Part of a small language model's weights: LayerNorm before each block.
MLP neurons of a small language model. Each row is named by its layer, matrix (up: input weights) and neuron, and shows model dimensions 80-175. Each number is 128 + 32 x the weight over its row's rms, rounded and kept within 0 to 255. Numbers have three digits each.
A block is one neuron, or neurons of one layer that tend to fire together. After each block is what it responds to, as a language model described it from the Wikipedia text at the highest values.

L2.up574:179152169145140140150146152132160119113106112063137133077175134114111114097144139163106141110133080113118133197130101181092089125084124099113110090092160175177094133161177073172118134142163126088095104143134175169075093116093121090162153147194116165188094138122098128174175099112135073152
Word-initial fragments and dates

L2.up318:169156113072183159127143100150126157170087028147145095074187099150113078159068089112146110112140134126098106088103100173133137171110149133085103159130117098148056123102109085172172110132098132129100169118156142115114120154150116125119107095132093089117085119169175062149107137151127139183
Space before years

L3.up193:124179062068099171137061102147134111126138138190121144152115116107139106135114095121142154154090148072129149088152131194136161187147147111167090120124123147128078120139110153112078106143164186144127158156087158152124142099095126183091120113174125135153102168142138088154148131119154069128
L3.up319:120106133124125141144141129043125094100137083144089108110120165082139119180146095152217151126114146116111102097082110110105100149199096138137088134144165127195138128147149130130100096112111105172128102110136141092093167135094127079069123172139123128161175153186136145162078123141154127072
L3.up446:152120089104178122110152162159156118140176156133121139111136194056093191151145163126133124100123137136114111164137147097139099123170140152115130102154130139143121141076111138197156103090109105144141176069123162148127144160120177167118144196165128082146120170105168079156079158160098089127
L3.up527:173149138097159124130124165138119176163194108096132142091082160153131133172156142129111116094193112173155148152136137171096131187113102183042132194107125153101121154141174109130142134112099160136106154147112196216164126153157141131096133127076144089127130165158145130127155116105149116178
L3.up574:173164127084123116144107119129159158146145065138101150091168117087144093169108149144135146139150118163103130112166168165107095171146137115083117141091099136084073200117077137163147168088161143158172117110154142050191194185129131095163120119161112161149114127096113104117081150109086115126
L3.up692:107172128092127074140096154142110165090150142162071114076127143148127117123153165120151172105133132118121117172086078140128132150160110177149118137109174177133143136107089171137146100163161149198157149154163158088139101139121127167079130138185130082135141140183128145141067113166090105134
L3.up746:146141098098110112119104118094090168097160114115182137184162159097107071109098174096132184106164129112217149151049109111150168171094065141096093073129104137147153127084120161117157177098178128110123176109173131127111120174162165152125140106092117092138145135147162125061114120118091089138
L3.up749:140147173156124115111166115113091154182180114119084113189078089132111120169110053112105168108192190129137122127109146157082148110139103174095144125163202161157123104135119083134101057145088158105141115102122093132106164159143135097097152125125147151113165115061115181100103122115128145118
Mid-word fragments like "er"

L3.up81:125159153119058151085126021145128117142135117139129072167118140067109103199108152093146172072125111159105148158090140145172147153138108154185104116139148138159156157106083147191142144122129160064140133099149187106092192125129126116147114119168098111190088115125134137073122159079069097135
L3.up303:134129174117132123126159165119136149176177100142156101147080104129147104168147151113159170083160121172114203183135134147135102126195177114120094132085079136187068073146167139162124118168159084164117105156131152098093154126172154133150096107126102131155067092170176107103133169156083117149
L3.up321:129185119104074124127112160175112109101126166131158091170131158120133118131137101144154119096096076155134069053139142118142096156139169148173117127067176104147125124149145131142162058086187162121166098141169147096143161135102143151087134147102109149157164041193101120155150077201168110138
L3.up342:151161166163128068130107131162121127174128105061144116116099131082116083143161126156143137124067154204144146094101074162153162136134058141132130155092088092141096143068125121153140124119099146085144052090079155170130129141138140129126147089132043173199089064138180111163129163123146087164
L3.up419:112202141069188108040100103102163085124155049104113159125121120100124103205148065079117165129120110106133115140094139137201171134102125123062119125090085147146106104098155100153100086053082093123113138069087136114111140192144091096106146102120167107158081073147093148123143091150060131156
L3.up441:209167146174075155075103172165139124147141127062196097156155176108143165175138103112083097065118143151093128110122157118102124165143130102186113118126106146159101166061132153119095107138120131139148178190168119130164121131124155109164149073159167121089143052124133071129090138152094088215
L3.up732:066155151180124107139113114119128121144107150125175142117135190093118123155114136121163159064120172114129111090141081169181122142076151104119143050175102063101148172134130181147121157110142090138125161105120144101090102099114155100099114126135147076158056122155108133160154217139076176129
L3.up736:160115141063097173107092209147132055182158198106099110102152150056162072077130195130146108133070143141090080107149102158087156153120121093112117133145104041136042166122165150116125094101156159064145130104112156087094107152182135142144139129092138111101130092160103121094124113144209101110
Upcoming date numbers

L2.up191:143118127158146170149167145097122120185113132137112089104173052129162095128150109118118069121144089102172163082170101174117104127075129123134110116118145147095128067178195171116073101133134105039161132086087118128088126097107070087099157111106084162157116132140127078148110146168157118100
Word-medial vowel fragments

L3.up43:155165077112130119104160144113184146166148136087069133122184109125112094129155184141145097134148088110153204089094083093124144178148097081118119094158121055085108139093136085128183105161111104168099146064155138200113082159183127139151119105133105114041171161127130138129098130132110100089
L3.up202:145153114119172086145117133140164129102180126062090155154098079109089130102139182135136009091194142127118134090124171139112137130121067161159085128123138101128088135100105076150131129106113120136134127105101097149141141169124090068109182147116086164121107114131111080092130118099123105148
L3.up298:158141086136161136149177073087174170098110105041173164153096147153125169164160150196120108104132110149093176093124088123095120155087127110147153180078118124117081119146151086167086122138106117090140163122118131218141090127086086184159148100134143118104125141120049093125122130125111013110
L3.up401:127165144109164145114101139123165183130176158076099153164119108125131160143121142134116134085182129145138181108093143124164071163099111067093081173064160134129102081094121108142157126222123139178159158092112134112133134104150095138134120160122119130120088120077126116101171191176084079137
L3.up455:109123149111126175130116139094179178106143152099082118148185153144138081137145140161156113105112146116122119125134134105121121161101107148115150126088142091099081099178154129152172120143132104174175107132148094129169148180102085105151172178207096134109150118107113167104091135170172106142
L3.up525:116138176139120155091056086083171162058104121109126153119119066166169055143148109158151099102132127156115127057199149141106150122122151125133049149115128175107126060129180143153123139138139127116095119126052183119102174121160100119121108147100146091126140115136175102132117188139153071097
L3.up693:117127138213126128109051089117134128118167109108111153150171163145144128164173193142179075105143094107153163103116087162130169095161222169119097153156201140137083133114130155133144124097158148127104107163161135135088077175164164057165077171117073107080187083055156109111119101152133029147
L3.up716:189135138118094167137108131124177154145198107143139152188117085123168099126128116127053130163103201153145105120146087089109139115072185150129121076137152103098122102128162166140159167111162067156120188153140115122087138139088125113133108129137120150141140115116113156182146103136177149105
Comma after dates

L2.up440:117140141113068166126108088143168160156167127038171104170085116163134122053116179142197145105125124095115123120151127124153114169135119129126123139149145100110126109079111104106150100114128201142085147079135126095188174128071120145083138102125070123089133175133081117096073099088099059142
Mid-word vowel fragments

L2.up274:143086073117099121114150149124170145132168107095099094172121142146102148163158095125122112183160097125100203179191093169144147127125099164063105100109133107165065111125154147170165124171093148114115123108096113105129089087092141144120156071117099099136103091115078134122071168127170163117
Adverb endings and temporal adverbs

L2.up325:103128150137152132146108163105141130086119183163142124138188141092118193185156180111129131124169139107083161110131088183132141067142096116113120101123155110131122189164162125153157063141193125111114146110145126126099105140117148150135163140160087125097093094124143131139116097143151130132
Phrase-ending tokens

L6.up4:085089133096181118120093120153194125136093161068136127095126133098121100152078149167158142079095071134124175039159119142128096151169142152127096161115068176141088159114107132174138127125156078123131188125126111114135120114106150112198157133118098158123139147106151158146105160154110196163
L6.up77:123121146134137155158052104112129111072106146101178144196091103109122103088122095093185152126122074150115139082139176092134116111089090128093108115155127114175130121116160154176131111090104147173150190121154168140148175145164142104130118193186102091144177159115198099109222174196126177130
L6.up116:121078099076168105098139175098105103084091107113118119144141142133074142163104123123174133094188160067127125155100135139138143149148148090127105162136109170179111134086124084112112115097163163129123158089095163149105187196114071090128137153113148138151109122163138169108090113070145100071
L6.up267:147177077104105115120171117102103128203072117143091111128130148077128131160118105188166135144123109194124149124129147171136137107119142095116066120128180035142053058123132098145110170112128133164134134060100109178143142140138077096139138097131085039145111107147127158102139168116146058144
L6.up436:151115156064134112150145098108179128130132212130142086165173091145131124195104121075124124120151109115127158076124136131114131150081110152151115178119142116201087161107129109172174090119138165157204111090114124131136114060131156134120094115153116106138078122192112145135122109114115138122
L6.up572:116181163104054112136088106142130180147100103152146187163120129132181098133119159179139141134144146106102159093114121104148145150165085164134080160114126153162119133081199108191112115109106168123080138105175089146159107158089139160132099158091081055119074157196120156113124107083122170124
L6.up574:135153129079153142121140143150110150143155166112111149105087148105136109120143144099168093085131068148120125137087152167142124152103101168098113138087166120141119142156137077103104097133141179128173128078162066170100175099122114147126158144108157113094126139096176158117130105115091095150
L6.up626:187132096052146121090105158125073168121113106106156127134138129120128076134163110172157029123127153122136120097187149117196171132080152165094119157139103111144107121093114115137174133092136127129143109096106119198148082151138068137122187127131150115096109124116145103104118097120086161140
Year-start tokens

L6.up72:138168108120086074114073188141100138143147107098117135165107099162144064097091131138103149157163124157128088143121133158169134117163092121139169149099230132166110148154177074104124114132105141064144112161095127143156126128227115110141112107136094136101144143150148148204153127139122118123
L6.up192:145088131157165142163073092135127130130091125131165109142121101126142115130090139060115146135086195094117092215160164140128126152107105114150067139071140154089119092097170083155123112129141104142059140186127176094122140143119096140162104147149104146170128150114155121204119129127171082150
L6.up230:186177112190129099148121135138120131165137080053086110096054186105148127158136106114130100114195181127124082178159143121097143109154072166108088157148158153160176082115158107100190126155145068140125072114070094119172155075167088174102097202180103140144126229109105140160122169161115102154
L6.up250:109156100163136124147115106136107130126106081126160072169160108135130112142138107131097095142147136166110114149107110191085139136127072123125169100153127165163101083154101111161131100111146109081162093161157153139108160121140152141143158171116077157102042155079171121150067128185079152182
L6.up431:178114120155122146139065097127109145116159076085129107124108141112190122160128103160158136161121135167066104129144145157092115107132090081140149102140164169135108124113106052107170160118174060145081109065097129127121109166110105127095127172151132102195064118102214141132155073180161184109
L6.up453:121159131184123112121153169093129125052122105157151151099167097165164146143114171146101199109152138196141104172114116133063159087116094149187125088108167102172131129127132082180149077139149121119210145134099161188215146117160102089128133130157149108099076097117090126135122109113158120156
L6.up485:151176093097087108151074158089153157149118151072111113155135123076148031155114117123153135181127135098129121196126135170117174081133070145120163141099160155116168155142123134151130082110079094122143095150106129120119164112145093175119116175148127124156116152097125143187185109095131100137
L6.up525:136152114108117080063121208105066143077154151104155173097129113128130122101145156104135175150181132187111100123091114127152158131152106173099203117102130097169125112098208054121194095125148108094157121087088137131130159103177171155149091151159094116152120206169140175121058088113156111134
Given-name endings

L6.up17:070135070060135143117038130153148132119117129130142157161110158190107170157091154118110094184161137098098155038139101171144108159083136106118139097106123116080133178080150076108109130152144114131140144129101067150084147160130081133083154159129118175173089142081134165131115160099123138194
L6.up29:115109099091111066190165135132166153084109198175111144135168104105137129122123143100124117153173103125127107089159038106164155182115081090091133135104139133115104201153186093147111051122200132060101119139152145184127103158129154137162145127095146090103089099145127174142046138082158226119
L6.up33:090138149102046103133160098154157139102130083114135103107115161125145100106135138090097136085147163154085166047190103116162081217109123078179130151153158138081143122147135145152099120162128111057115061175137083095090087153086106165172151136135123169192119126139122086156072169166133168158
L6.up328:136133115099140136104130163110134170122123122129075126081147120080091132132153120149127158073082105150097121145150118121140151164118213096198116161183113139134075136113152110193113095138100177128108107089118170146105128136115092135170131160143088164119164140125140103160167164090190145104
L6.up375:138159150102078087197136069137175155116163202148190096123158084179067157149167156100127143141136161136134184071143136121114081102110133112103152133109112114120113107062175108105123135122166141115114139166097126141114136204130102156122156184166152139122116180098091125107137198106124132187
L6.up606:099147088111102142155131135147191148122065140129093166151102122157121115115130164116143043143170144184135139174101098180177074143085164138154173160134105092094128115160115131152103143160082158109133091103175163186098169131168103156185111097177077167075126122177080125118166144107161151176
L6.up660:064137110117083123146142156194107124143146078098125120119147141154149147107144074141195084099179141153116175136085132120166128127117173124095124165162086102138132141125151127121128197135131091157132171145067095165134121134193137168070136134108073118116151176132074173183119128130068096095
L6.up692:180123146108116082170134155164142192181132130140095149105131110186117092172219123118121126118155151146086155104080125090132188137031206146106140091063091089082151142096131101122158171131139097150143152148145146079128113142138089107111134139119101155099141150115100150145141122189157131133
Anaphoric "this" and parentheses

L6.up52:152154162148141139161102162147098205168086132115107167146113116207192135128157097112160131159112148117113103179119108154147099143106122108176130076054132133163139135163134124112109155108169099167115154118101078154114084104130124129138124112163074178143129180111115146185133147151120133141
L6.up164:127191168094070079164118137178135144119133151159136147150124073115160088223123157131115155109101135094137088142103098145065106117102170115130207116120146169187137120160134098165203135040148143102146078144116094165133159086121165118139081098106096110113145108102130120107105126177127127090
L6.up205:112086161141110163124116151115142168138143077121210128133165123148171061096110130148092090168125153115079130184124111117121113120158071127147108084139163125150135150178173097148139073058156085148132140126073162161158101137079114131113122079081176115096080123152095171155160142101140104163
L6.up407:121088136145141079140089132091076132122036144124157084152158190108097120153133118062123152146140115101199081164108110063117101104166115088175100142092113110133108136104173119159169161140108094133116164116128185154126088180096119121208150149182103082123093141183111130090126144130148169162
L6.up443:141148125129002127127113188065075158129052098092130116114089155134121113122176129162108124124152124173133085167132158136177131113080142165132117156095137111109091172189156150153143149101146147109119157146122126138110145105141128127121119126099025083085074076155127146117114127139102128166
L6.up548:102134193111124078129157063091125161123103074130116126139112125137128142126068138143173105152121110174162126138151143147198102134117138114090080117131143085140135180090132141150133140129143078098147136119160106191111181180111136128124160137139151092098085110087149125109174164075175073166
L6.up624:144147183124125116131105102185163167144093091206177086089114137091141122121180133090107130158097118131093112131113118152156103135122038124107118099112083108158046152109138127178180123113135102072124129148125135164155140106133175173138187122140156171194126105180119157144109173101150140093
L6.up634:112123078204114117092178078085144108131168108139156128093047085136229134116142196125156113135114135106177185076175070144096123115113110096108113118113186081154158135137188148147156124115098081143147107150124185184116147110072144162164124136108110143135118143126137120140156172066116103130
Closing quotation marks

L3.up39:189174114137127146104119124113147105125117176135126119114143132130124152114155126090136123128130083066095160069075199093139185164122079118155180103126096076166128142091129097117153135117102143176173088109138123067090080132166098142155185147145087144097175126179137114194149203140123081082
L3.up231:145097100094105145115096071127164178077113111145154131116137118127114137084142070138184162176145154119102153054114114077090137115154124080172091126082135142115099130098128136137187101197164115161128131073061099092106108127092116116167131111200121140113164118118143132131142116153136158156
L3.up232:189106097058112139118137151102146147107103124151164117110132124076115110072144085207157150138109092111129139198097159125100157174107119164196134161092136106142179096112167087114146131146123080154162187128104099096063136145158196168145139099188107097160168147187092138122063148148162146149
L3.up240:095161079197147110156100115132165127133163172096109102149137116128156096082112064104083141150107125145098078080122112106119121150118076104145150173170109057132113186098092074143192158135181169187140143059087158106146111129230101137171155185150104101188146153154148053167142131151120182150
L3.up416:101096095134101162139141111110143119183111218127110148140137128141094092156075141138068152122148137124130165136097082131159154151151136166109170119094090094107183092103070149125108133129188136151116164134082162162085154160171108134140180132169108152139139081176162141179104134105155105149
L3.up491:169156150146138108089185092114120213101103135137117173146148160174101105128151131129083166199078178127128161154124108165171115103121109179140109151125164152131115151121119116142152107157108095140151164165135126082089047137070222108170140151135118160127079118206067109084061117172174119104
L3.up721:191152094147140098107133122099135118208102144197116155154141142157141158099117132091109136117122115140193105096122139160126128095176159108174125147108183103089157114160072094172119092143123127155140102122110032125126091164121125158156136156172090150175153081101072175101140100181119158094
L3.up738:132110124121098136121118166145140176126140159143092121078072093086114132185105146194131124131100169122111085091125056097128176144086085190120108192089166088158097146181161085141149143125116087147100182152169163150079164164147131081149133110147074110105144126137154113099121114176168102233
Adverb endings, year spaces

L2.up204:089203142047191095059149095101126125134171149169110118159165107104165164155114098120130124139141114112165110145148105084193127146119118152147140135083133128107112107154126115131130064113156144156130099116136146155094147179114108158068174141168130110106108162187083172160139127225069088158
Slot before a number

L3.up41:167187131112100156095156129131158087128077061152158152139148140155161091151129146044124100134226142162090151118110147147124120092126182121130190106089095111136123090155155139140112118090113097080146188152090105076153179130141143089097117157076073135112075093135168169148114089095100131101
L3.up65:142127084111100144113108142128161174115149125144080160166165175167127072112163162103107104118148083107100103119125151159100154118151131132114148085117131112118067099141154158070142124096114110093108185136166128201045134143161165098165073136133168069058091087145140140128102147152097147216
L3.up322:093168099064164086063102101132185116108143071125108115150152055134164112144118133114128113111137115060124152098138109104172158152194168130086095149109164100126118138125187114144123106072176127060139145093085140116099178118127132142129136168124073093119086127135095122150123167117130130193
L3.up330:169117129117114103164127098117120137118106111151106154150141117145088085180109080114140077117117189066094152124167109132124152114187138113136083109137165160071116130137204082121089152075111098137087168098162151227099125145130153189135130188179096122021190143086173119164115159155139136151
L3.up406:183143124120134141105143085134072168131107084140054159073175143098141091151146163126157173138175137066140120149109047117150115160136169142149157079093100086170100088240130148114104109084145207099097094063148155106108134131089140121198187126175126146117181117166136145171164135078140126197
L3.up556:193131131142075116171085135093142122089109105176159101120149158097140126090111106132141134178160108125107095084130086121097126122112165068109182141099179160085090183146131142091123150100158174111153125133094144109175077096106132150157182120074109123125146066129105154111106181120139130209
L3.up658:113134148095080182157103114094136184130122119125135082164093108125164138127162166135091073152120102053150166164148090162118116117149119149127153137138096176141146105094121128101157102109167140075176192088158170137087152121094090153067160152131128069098120147111157143148090132153133125115
L3.up710:190190067134151127130219168089117141169174089112141130118113091124131142101178133145078097161140086170160123136084137132170117064086154143144100121120143071191104106142127095124127111030124075111157113059138113146112126117110176111144089108076079084132101141134184131152159151135127118152
Closing quotation marks

L3.up130:113145146117192112126159136088131149149149047147119185073124200064152176125179123192148169128183145148134135114157106082129086147177124121148141133129112158137086118081102139146131109130150069123140118084121089116148136103118160193133143210110146152162118117104118145149157190135196179122
L3.up260:194163184106161112148110126161132141139066204116086137144130067119164123081076133134173135146136116139108145124126159118127110127139121135165104166071134080151169109098126094137205134103110088177127142096149137119136099102093023104170127176215091082102096202124136149115106147140113048122
L3.up272:103153123114133095086164094141089142189068086176085131120128125119147117127103054184119100116178109183111194042147130153136075135131156122112135157059112112178038121133110114155158175159174179150109076125143113143114100170123141160132134106147126086122101140087123120179108122103117203137
L3.up317:166137099180088130127099108081110206137116153111149147154167147091156138118110130088163202101104139106138127159163136169173130090138096142080121113132146142127096154128135117144135133162123101100094176138137166081159081164108084137197190199175157155161148104130143079131161146218109155146
L3.up325:188207153181139115109123121113160089150077198147188103147191193155123130053158163121139121109059102100135111092113193097154098127092153117087126171170124120139108124069123145116155118115099101154178142137150186115103149126123047185146146127153120164207117101110161121072077146122098176145
L3.up373:187183179099164111111072121044134156132126096127171128134133142110132135148125067076155102110156147195139114140211137145149068097137147142140084116131111080133069124093133099146132142120185105180108109168121126169169143139124155174201137183092152069140099162065042093145123156157136084162
L3.up670:099143129121100086159111126141146174152077160141153181107104082149151123129166151097121135129161094096134117099099178110196101098080100151135096154111168098144158167151110150165155156107178134171101122041091137061170101100166163137114133150116076145129187114111103092109157141130144152192
L3.up690:089153124150116092091108093125138101106133159196133094135200108145119088128041116147143122101097089145155144141153168134078185148130041100118132111125093062130116152100108089139134106135110112140127155109125089136152080175099192119159116156099100143102157165110122116108129067159178124168
Space before year

L3.up63:108134087129127179109084132131143097189143117119090085069130059119036128158079169121074159087178195129128150069167076183165146147147129105089113095135204109149103131118111077144092099142117117126180144118072157158131134166150135100092183156100157131114148166148135114169077113130140156135
L3.up90:106168111112158160074166194088049091147177125126163142075089136161111182110134113166115116092142123122113112103121085116064114152113109178069070148075119165110084109081134106153119107166130148161112089092075103140144109117126082162155135139143099199093164175071111124205101141227107116119
L3.up175:133127171117194140077096101144186134150077108137118180130093141047080079102134135149122118181176119104110115136103108147096127162117150145107161139122182114158106169103183128111141140177123185088152171163127122134136139106147086130195235085143144114136144148057094079145060172143098112145
L3.up215:156168128124154133093025098146099142054100073124134113133142140103192118150130145088098094089145186060158120165081113163139103223111120073109109191119140146117147092134117134137075185161150105140181080097131152157113175163139113117113111110104150166116104113104146175104066130200092163065
L3.up253:116171068107163180114176131086155160169220099105130155137085148130087128152166054145170120151119098080107188055191120159102145134138160148119098126144147185173107173109078109156128143155172167170183134143124160133106067169149099157124095156098133170109102139136185096115110106118133100109
L3.up328:136143140152094199144094135107173138155121125147118062125112105133165130173085089144170080189170127157114122134104149165130140107163125132180126129103157116109123183090137180189129108124124132057127136145138147127135079226149109099088111056092088172144095174161101113176100176146108139121
L3.up420:145101119146109164113148145163085100129118190120169171083108118106115136106100163165118118084128139124141134151098147176137167134145078148137156123108135127129115111122092067117071159163124171151094131121067136049137159155133084149091211068169045136143115161134088153200066124181091146103
L3.up425:145150118115105171195099117141118096111152092127106090137123133085032160094100132117144133138166100125189163154167093112066101093167122138148128128077138164079143131054162115137168096111137087092117120104057061162153103105130092118019142167169139207116166166136115100112104110093155164099
Mid-name word pieces